Weights of a small GPT-style language model, trained from scratch on English Wikipedia.
Architecture: RMSNorm before each block, rotary positions, tied embeddings.
MLP neurons of a small language model. Each row is named by its layer, matrix (down: output weights) and neuron, and shows model dimensions 32-159. Each number is 50 + 10 x the weight over its row's rms, rounded and kept within 0 to 99. A neuron's up and down rows have the sign that makes its largest values positive.
Before each neuron's rows, "raises" lists the tokens whose logits its output raises most directly, leaving later layers aside.

raises: " of", " that", ".", ",", " from"
L9.down311:54 45 44 57 43 59 52 43 38 54 41 42 43 45 49 72 36 63 50 66 50 42 40 43 45 64 52 31 40 56 46 25 57 35 42 53 66 61 56 43 48 47 46 58 61 37 51 43 51 48 69 44 57 50 64 63 58 56 49 42 42 45 35 38 47 75 50 48 49 57 39 42 45 68 55 59 41 43 61 63 38 57 59 49 40 59 45 68 58 47 51 56 74 47 33 52 42 32 60 54 61 54 36 64 74 46 36 30 61 45 69 57 55 54 52 41 44 46 48 62 44 46 45 41 47 46 48 40

raises: ";", ".", "-", " |", ","
L4.down81:52 51 57 75 40 46 42 33 50 53 45 60 57 57 51 71 57 35 55 47 72 55 42 60 36 50 54 40 75 50 45 48 63 31 48 51 50 36 46 57 47 49 34 51 53 56 46 54 43 58 46 41 53 41 44 39 47 61 46 59 41 63 41 50 34 63 57 38 32 50 72 58 71 39 37 48 40 62 48 62 38 54 60 44 48 63 38 56 64 51 53 52 42 55 44 47 56 60 47 42 46 57 60 42 65 58 50 51 55 73 59 56 60 42 55 58 59 37 30 37 53 65 42 47 46 58 47 66

raises: "\n\n", "\n", "=", "\n ", "ues"
L4.down226:73 38 51 57 45 48 69 41 45 46 57 54 52 62 36 48 38 53 62 51 55 51 45 57 43 53 47 48 39 58 32 56 63 38 35 62 48 55 49 56 49 36 45 52 43 59 64 54 44 43 53 56 47 34 58 38 53 64 64 46 66 60 59 32 40 39 55 44 61 51 41 76 46 57 48 61 55 51 25 50 53 57 59 51 59 51 56 43 62 58 58 34 43 49 46 41 47 48 50 45 43 51 61 81 50 47 45 62 49 43 68 45 49 24 36 26 51 43 31 48 47 28 42 45 47 43 54 42

raises: " footballer", " league", " runner", " appearances", " Trophy"
L10.down129:62 42 44 51 57 40 54 69 48 42 36 77 50 57 49 35 68 42 45 50 40 49 52 41 39 49 41 38 58 59 39 40 32 46 36 76 35 44 47 66 43 64 44 59 57 57 45 45 65 49 69 41 61 38 47 44 41 52 51 38 51 58 55 63 42 52 55 43 46 66 52 64 48 67 45 45 55 37 40 58 56 51 36 29 48 70 60 71 36 50 52 50 45 45 50 57 50 53 38 56 53 55 49 43 50 36 69 55 59 46 50 48 43 37 60 58 46 24 57 56 56 38 42 36 39 27 53 35

raises: "-", " (", ",", ";", "\""
L9.down225:42 36 34 57 39 67 41 47 34 40 44 57 52 58 55 65 37 51 56 53 47 51 55 46 49 58 50 49 63 42 51 40 51 50 47 53 64 47 44 46 48 52 57 70 41 52 53 38 56 47 45 41 42 38 38 70 36 48 38 56 48 49 44 38 33 50 55 40 37 53 65 66 61 47 62 38 57 24 49 58 46 46 52 51 46 45 47 38 60 63 72 45 58 45 57 43 57 65 36 45 43 60 45 67 37 62 53 50 57 41 47 45 61 64 62 55 64 32 39 50 63 47 44 43 44 58 36 44

raises: "on", "ons", "hy", "h", "he"
L9.down400:63 46 43 74 46 49 61 42 30 41 40 47 47 59 71 51 47 60 30 63 36 46 43 54 61 56 58 54 34 56 56 50 49 50 54 55 58 50 57 66 63 38 53 48 40 29 57 41 37 42 40 44 40 34 67 51 71 45 46 64 44 48 45 59 39 60 43 51 38 48 67 51 37 49 48 37 52 40 58 37 37 47 46 50 46 39 64 46 38 56 64 47 67 64 53 49 70 58 57 47 47 32 44 48 51 50 55 63 52 36 67 61 66 55 44 47 35 49 34 40 47 61 64 55 54 54 44 44

raises: "ually", "ly", "led", "ous", "ora"
L4.down122:51 42 52 50 34 52 45 45 42 49 47 71 59 55 49 57 29 49 57 34 45 48 49 62 61 35 55 60 46 54 36 55 30 65 47 56 54 49 50 48 31 56 43 47 42 58 56 49 42 41 49 42 41 43 53 48 61 52 50 47 57 68 40 56 50 64 47 53 48 53 60 65 44 36 50 51 30 43 30 54 42 45 47 51 49 39 59 51 54 71 65 27 40 36 51 53 38 47 43 57 50 52 47 65 46 56 63 59 24 34 41 54 64 52 58 57 45 80 50 67 43 63 59 32 36 56 37 49

raises: "lies", "standing", "ched", "dot", "him"
L11.down223:66 49 23 37 71 55 57 55 60 56 44 50 51 60 35 46 21 48 59 41 57 45 29 49 47 53 48 47 53 52 50 54 48 36 69 46 54 60 57 41 57 56 54 58 36 53 51 36 46 41 40 41 52 51 64 36 40 50 57 56 59 39 45 64 47 40 51 45 62 51 61 58 42 42 36 42 40 43 49 51 40 44 63 39 57 47 65 32 60 48 51 38 50 37 52 64 39 52 28 59 41 47 37 53 41 40 38 39 44 54 52 61 65 41 48 53 33 54 48 39 59 52 59 52 39 46 50 34

raises: "writer", "unct", "est", "ulation", "ished"
L8.down431:37 50 51 67 39 53 44 60 73 59 42 64 57 47 56 57 58 44 61 48 49 49 47 50 29 61 55 43 42 75 61 60 36 50 57 37 62 69 57 46 32 50 53 59 41 66 49 47 59 48 39 44 54 34 45 63 38 43 48 42 56 64 59 53 41 58 52 55 56 40 55 56 43 48 25 33 60 53 55 37 51 43 41 60 60 45 39 45 49 56 42 69 37 29 46 70 55 36 68 43 57 52 43 58 61 44 57 41 56 61 47 56 51 57 31 24 32 59 54 60 66 58 44 55 58 53 37 52

raises: "s", "ship", "st", "ston", "ton"
L6.down423:65 66 52 66 50 52 56 60 55 45 41 61 58 65 52 34 45 63 60 37 53 46 42 32 40 45 46 53 55 49 50 55 63 46 65 41 66 38 62 48 50 75 57 64 73 48 60 63 60 44 49 57 59 40 62 54 43 55 48 54 51 42 54 64 42 43 24 45 31 55 58 59 41 47 55 51 56 50 50 34 38 56 47 37 47 50 44 46 76 61 43 49 41 43 52 46 56 47 44 54 66 36 41 41 73 70 73 53 58 58 62 63 43 65 45 45 49 53 51 57 49 41 44 47 40 59 63 41